python train.py --n_layer=11 --d_model=640 --n_head=5 --n_kv_head=5 --head_dim=128 --d_mlp=2560 --vocab_size=8192 --activation="swiglu" --norm="rmsnorm" --norm_place="pre" --norm_eps=1e-05 --positions="rope" --rope_base=10000.0 --rope_fraction=0.75 --qk_norm=true --attn_scale=0.0884 --bias="none" --tie_embeddings=false --parallel_block=false --init="orth" --init_std_qkv=0.0254 --init_std_o=0.0 --init_std_up=0.0254 --init_std_down=0.0 --optimizer="muon_variant" --lr=0.00242 --lr_mult_qkv=0.4 --lr_mult_down=2.0 --beta1=0.9 --lr_head=0.00496 --warmup_steps=0 --schedule="wsd" --decay_fraction=0.345 --decay_shape="sqrt" --final_lr_fraction=0.0 --batch_tokens=131072 --seq_len=1024 --doc_mask=false --train_tokens=618700000 --steps=4721 --dataset="wikipedia_en"
MLP neurons of a small language model. Each row is named by its layer, matrix (gate and up: input weights) and neuron, and shows model dimensions 144-271. Each number is 128 + 24 x the weight over its row's rms, rounded and kept within 0 to 255. Numbers have three digits each. A neuron's up and down rows have the sign that makes its largest values positive.
After each neuron's rows, "fires on" lists the tokens most often at its 100 highest values on Wikipedia text that the model never trained on.

L6.gate1804:087130166170140083120089156119116085131104135164117107136124121162132090097102137176154118172157112128137141112139148150095127152098124142134135133154129166113106120141127112057129138117160156129133162143130089130130109103146139088162129178175119150085134128126166104146142122118059119123166130098156111170141141124146124185088168120113112131084111159108145148119151138114107090134164
L6.up1804:121157129158109166138118150108124163120103116083140154092139163116130114112082149151145099143125113102139147181133129141143103132116126111136097107120161074133167123105112096118148163149131103132146135123130099076106126113118161161078119149128122151164137098134127139115133109134117139175105122144127120091137110148201077089094096134109139144136127109111150133136064134134125093137161
fires on: " to", " ", "us", "-", "On"

L6.gate1594:160165133105112090152149112129129113129129128168080120121146099122133158096157149124122092127126116146134110101086140110157132132156135151132153114166117109121108158137186144152123148165179131106129124126127122092114131155141098155158152126124092130123113189113144132161091122090129151124135132136137126112119151201115132111118180147132125141140089109161162115153131120113125095107082
L6.up1594:120087143137127141143118124113138117127136131191123095142143123103123113155150168108159110155104100108184138095079124116105164118131131159151141157092116134094131101162116123112177147127174139166139154115081139133098117152131130123135129094155141119114094072145112130114178090128108183156093152149172164129086112118099128170155118139138156117115102126156165125116136138077117142132153
fires on: " and", " the", "-", "%", " The"

L6.gate63:120155083121206104092132117128122167142109079104110162098174152131152134101125128119134097169126160126130120146130153163182130144170130137114101146132101118130116181124176149158127139097101137123153124158131116107117094099130107090170142144129105127118135144118143100131116166156125114135123096145116110127141108121111169105135161079171165151161119093091156164141185147138135119157124
L6.up63:151140090081150121107086135134136138124135105140111148148129121108129123122120136168126105154148166158136096138092137169121156136113122123104091113122136118117118112144115116133091090098118147128136116113093083120151129124118119123087166145149128126109126119153129111163205144150136117142140107149129085137100078130083156169163123123170110121095086115110165107123130116092124127138169
fires on: " and", ".\n\n", "."

L6.gate1966:131185118114150119133154168126141115110116120152122173144134157124126162162132150138173111155110103143169081125101136110122107152173142194134140120173110129117100091115125146152111147142112152134104141111133161110126104115124143173131156128128119131147129121191110139126104104137126101163138135105140123047154102144094121101108139095120123114154104087120133105188115126149171173145155
L6.up1966:126145100131122073155076122132083101153118124144160120170110150104136191140128145155138143170137162130136073098159142111117099154121105148104111076117127108128112109122172131100098157118155124090099133113173146129100157140106132187125132111105126160140104091179135128118127134149092130168160122134134119119146117106125158122131131146081149093138153105101130105132141102125145122115145
fires on: "il", "l", "el", "or", "an"

L6.gate592:128165102098094144121176146154137123134175124129149139110141171150120162091113147111156152134110145106141112064140129118107156100144119121117126133117132161148121128177128130129145116164125103132138126144121082101111127120178110126131106120148091102133117158133156128158159116138141129114130124105139114145147145102146101104146153097081088139129144109131130112121142170109126144062130
L6.up592:146090118120112114122157098116141163108102131153107143102123156144167123120180182144161137150081137090132164130123096182122141133153157107133163121163118111084109160127129088098157138136163116104127132106126118103108102105134063100160142119191107112154123119130119086132095156135174159108164120123160137127128141186129133129143134135154136123086124116134166136140090111114162151079147
fires on: " in", " ", " of"

L6.gate2256:127151165142144113131112127138144150163150153157146156129128148138131115117175116116142100151095150128146145113099099105102132102140133132095119111097102123102111127185099095131138131124143114136122184084097121106104093084134123102149138105097138145116157138126114105144157128131130106114140103096104134178145134124125190132128137122157071093093110129164145087134143165113159144134148
L6.up2256:083142127166126173184112137119155144118116110123079156082113125176125120118125115100121142119116103115079086108144123150113120133110108094057103156073111095136167132128109121105122157131092113090122105108098117130123156144109113133095078162086173097106089086139074130142112145150122149088095108127119124195096161158134136093152165153132159100112109142138162161137096127155176163100171
fires on: " under", " of", " over"

L6.gate1225:152130099107153118157122112134161129128127083152115121117135078090115100115118147126149190119136133104105123082148135134114074170129116126109152116145105128107168125102139160157148126125094090119144100118170121124074129146109118104151124120112126099147167155126094146137147149088136109138101119110107119131107131060132135145149096108177137092137141121130133137184151115104127102110113
L6.up1225:120096095175131141162083126134131106125160157160093161151137095107123126107137104096123100080151152131106116158093132118133075123114147109130124125128119081105152146157131112151087117114148133156112136134132124125141115132137119145126129145142147122105158154125123117128159108146098132131103114148120113172121176120091105159097114162094106113149115147119127132100082115138155136079134
fires on: ".", "="

L6.gate690:132097146133126127132110146138110103132165134115083160135097142139105139114171129146090082143121170149110090137082144115147118158114139128142119123150152126175106114118143153119146160106131113094119120102086111125102130116114135139117094135114134105150120155131106116125146095143127131129137115109110133169188147111121177107111146156142146137164106114145135151105172154156066132167111
L6.up690:096170123116125068152094162137118172159109099138160141140125142071160096138120178136133139142146157120140133076119100102220142162123118112143117167114164164116107146143126111138137126151137146189139123148112102087146158150093118150136116154123115097099140120135111150129083131079142164047156142134130140108109104137135129129116125100079112110158139097116132135126120138098166129170164
fires on: "\n", " name", ")\n", " •", " as", " to"

L6.gate816:148086129111153095104138117146092141120137145138150143090132108148125128133154141157131118141140102136138140179154114117115081093097141115129102174140098119073140123095106124130120110093136107148127182146148166174109146184148090153139123105173137122140115133104135123102101139153125126148114139120110114113138162090103119145149155121138140102141132168141139120161121124113115147127152
L6.up816:129114054122165135134127155144145120131124096131084151091158119127110135121101088142122097129122110134177155114133099132151123086167126113125100179094088127111124127137134085133126151129161118115168113180132139142070139177102116129122117118128118111091147154142135108126104140108108126135114148133148139123127184190104131147155103104080090126096098172113164112097171120110101166099112
fires on: "-", " from", " of", "g", "k", "oul"

L6.gate285:127129160170105130139121126139138104109120138083142122132119119140094095130112165141104148076172043130101082120156183149158094153110093156110149125170162089162142113152121148095108088147130101163139127152138101140111146114137146100133108133112148182160134149118146148160152109100152122151147138111138136121143120115156150125126136154099104146134176141101097121141151167120122120113153
L6.up285:126133134127106141142106116122150142147148169102134158149139137121159154095112133112100069167101098143129149149130127169166156128118084146113123138127139124129136120107146132190141156155134136158135175148182125119120112141112131155098127111086130164188089175137114134114145105168103136108116139166160124115134130169119105177103117088131117170089119156133097113091097134129160127143160
fires on: "1", " /", "0", "2", "–"

L6.gate1325:138117130164169142121145146109149141117075153136145181128141124091098131154105098112127165131099127161143147111138121086123096159146153110157147110129135159120102117061117101152072145167114157121114139115127161131120159159084149160105139171162098147150161160158120100133134100146100158133141135136144124105148128110158104121144146114098132128161146105133128080138097086147071128100134
L6.up1325:101139119159133183064151144099116124133121111094153074161103125131127134131076148127134099145114122106117152142131138133099106149168114144168134156138157149109157110150127091168097138133146115139098084055141124153146142136139113124164118124141089113121136156153140138161086130148146143123186110140122143113138157156100166129169136091142175045145156102136126114165100099122126115127129
fires on: "el", " Bel", "l", "ro", " el", " Mel"

L6.gate2533:125094103130134130107179127120095144131113124118125116153125118108123117138140131140162129152146109112123130123116161126144143171111144146102094098150126073153138109100140124131157153140085127146180147117115128148076163111158087122153131147110132115160143096132184131118122174097151133145189131121107098178077131134154153119120124147143171151111133099156119103154131153092092115148085
L6.up2533:110149127132174103120125112124159127164156098127121092106139144138153125171142143139150157106145112096146118109128119120131111117118140132122156145117186158136156126135140087172167114139109151190094129098159148158083112133110137130112103164134161134125118124094152170126115141121157133091158131125132115131103145128142115153099119146139132130124126126167160110120105123144152108128120
fires on: ",", " and", " to", " as"

L6.gate893:092158124156190148132101113113119151093136140140188141120149127148155133123133133114136112108132104125087136112106163102101099123143142122088119150083112083081115161103114131140111164118152146102146107118119111161111141154144097115136161140161144179121127162113119112143124154156147119130153158117102122109140128100163176162114120129094068122090129057074103109184159162126118129119109
L6.up893:098152127141148109117125152119113153115143166117178119110108121123124156108172152129112141135099132128089163142149157156128098127171115130146128143092142109123156134115127136137152124159095107142137133124122111120158149138145128103115146127155131152145165154132155111143112112207120157101187102140129141132112130128141146115089117120150125131107122193118176078154111138111124105169101
fires on: " |", ";", " |\n", " "

L6.gate766:155129136128140177113135123127138170175152183099121125120109074168132156143157131112150158086142174127110096115164109140173132179116114125112149103148144150136143088125139122157158114106148160118156111106125156111084150148163112138137177169095117123099133114093136086112164116070092154148093114094120158102120106115142085156128139134121102139146144139136143162104118149127101149137115
L6.up766:121093129155179129068122111093136164131139113166135159103120117121135146126136117112133113182141131130093140137167099104123127156127152107077147170114137159157099100116100116144117132114118115168142115091111146114098118070126122110124148174123156127151116139089164163158116111140121105160142103123166134154129098101151139143110108121168144133124171103097097149106158131101091143151112
fires on: ".", ",", " and", ":", "ent"

L6.gate741:137152136114171126116154155094179119152136110098120146127149112170110125105137176128161141139156119129131140129120137105151125151154119124163137108104165154134118134119129113112121098096097133096157155165118124126106117147133093156141180118076156148115127094101160156120155152145119139137147132123152164161159112155159116127137082059180109119166110141136100120120106164108148174117135
L6.up741:104139146091167138090088139084139075107131153119122105113124108111136146118138142098137150124163104159141155085155150146166144145074144124149134153120113143107110128133117124114108116112135112102173099103179132086112112143139110107097131153144118149114143181147135122124148135129130148175089114108114129090122155182100172133122162129105107111119107134103087102095147119150134133096149
fires on: ",", " a", "),", ".", " –", " =\n\n"

L6.gate371:160165141150141136113091111116130100129163157141135158155128120159104122110091119107118129152151155123144095078145124123105106102102134137120128125079159102130138148145065137114111146152144161092119120127135186166120130139149141120129134102111122139116128178184110117148111187123113102121114110115117120120160144107103127125127153135095143123128113131098091110132122137091096114102143
L6.up371:083133109158091128141126170137149176095139125109136129114127154099120154133156146084097128130174074125112110136152137157126133130158137119069108146101160128149071060135119165153092156173154107116155107115118115132135101123126120091111092130154169152155147128101131068135129145140120124120128103149104122122095122117131135126099107133126177148138166112145111166103170120159114134163078
fires on: " |", " |\n", "'s", "ten", "'"

L6.gate1001:160137155120102167094158135138123088125158121164145110110116112154143153133141105093144115138137122091114094112149178136108119159147134162110138127071137099102145114090108085134144124096140143137096140172091136118136158117112139150155124148133153122142184115094150085092098102154111136067181150148078105130107135101142131115097141146157143110134126128131159141070166140101102153147128
L6.up1001:100146127108134110151078145150139112109119130113153131152103157141160151114145130102128107069129110101148115102154137140126164141128115135122144150143128100177106122120118102174123105054120162096146142135152093110170104144105134139113142086079150125112112184167110130165159133108103117135130135127190116109102149146092129112128130104107095126122159121132150120109119123115110113175162
fires on: " |", " than", " of", ";"

L6.gate1773:127130101133128149095099135140114124162144155124130154148098151109175106141202095105092120125164096142125088155132134118133125100107100124083123103133140124166163144126149159134120096134125139154120100174117104142121143108103107091068139153153102115140132139123124141128100156104083163150146103106072159105116089174095127108146170132154116119139090133150154101157118149139088162114161
L6.up1773:140115112106141141106115125135138138113113121138079150094110123116145123136176110122174138156126104145166099107140109160158093158121144171117126142096104154079136115162173085138151142098144119174090124159132128152129175120111077110130088181134131095108111140165131150096160121117111105129162125138133109103140141132175120127129101106123127141130163158152160121129110125099123161157123
fires on: ".", ":", ",", "–", " to", " the"

L6.gate421:151192118102113116094125099117110183152114142125080124128140141147127143104171142145130146159148134098095119141163155124133108154145146138106103151091118133135116105134140174151144175146120173143098165137116143147124149134127104121130141117138103149096152127084147106101149104117102127138154099128153132132121114125112149114155155139139123114134072110117064166143153128113124160095143
L6.up421:133109157092170144151130102132110156107141119153120123118118109160139089119120127099134081073126160115130108135115118154116135164153123111103117130097139142125142106118113104106084110090104124159165138168104163125150108104140143165174124153136107104142111093151133136133128121116125106120173135141139120110131131114132150111140124110139158168084137104081163116133154138116149119100140
fires on: " |", ".", " to", ",", ";", "th"

L6.gate817:116137108152152144099120209147097133123100126124114091140092142140100135131166132155156115106140070100145127124131112094126085110115146136131118114124079125106104120141079111123151118125121115158098115135138133122071096114118112123165127146110134101157139092166090109104122132117125105127113162139148089115141121145157114111125123113108188134109083097085090102134129160136093118116118
L6.up817:148129128130093128137122147096138127123105119148104094110138139088162149109151119196084124147130148096140116099126118133106104116101089145136154128136114105105115134111127204116146142130124138124144168184127084120112168124154134138129125126123130155114098118146083122116101134151165149131086159161150099108130112154128104134076134098115158126137129154136135136096101119142119088158134
fires on: " ", " |\n", " from", " to"

L6.gate1050:140122088126130139141108128156108132104118135118128137105109163166126141119123154148126133124103144127098144139126127163133131134117150143129130150100121104139137093080104116105105122094155089098144172091154111144112095151160125130143134103085135141097129160177146098116110109165132130150162159114088158152143154118144142133134103121154124125124112139134119125102169167163141133120132
L6.up1050:115131143146132115128109143143115104182127164124136109070111120153128162105092075091092133105138126138147154082096089137112159101148144162138127146101147147179122134092131213166136135107169107133151145093105092168116114146111145132116121108153116116115120089134102161148158169109120154114165127140124138132138151092141119180104119140148098124102154159140107139145142159117108125130172
fires on: " of", "-", "l", "ect", "ov", "el"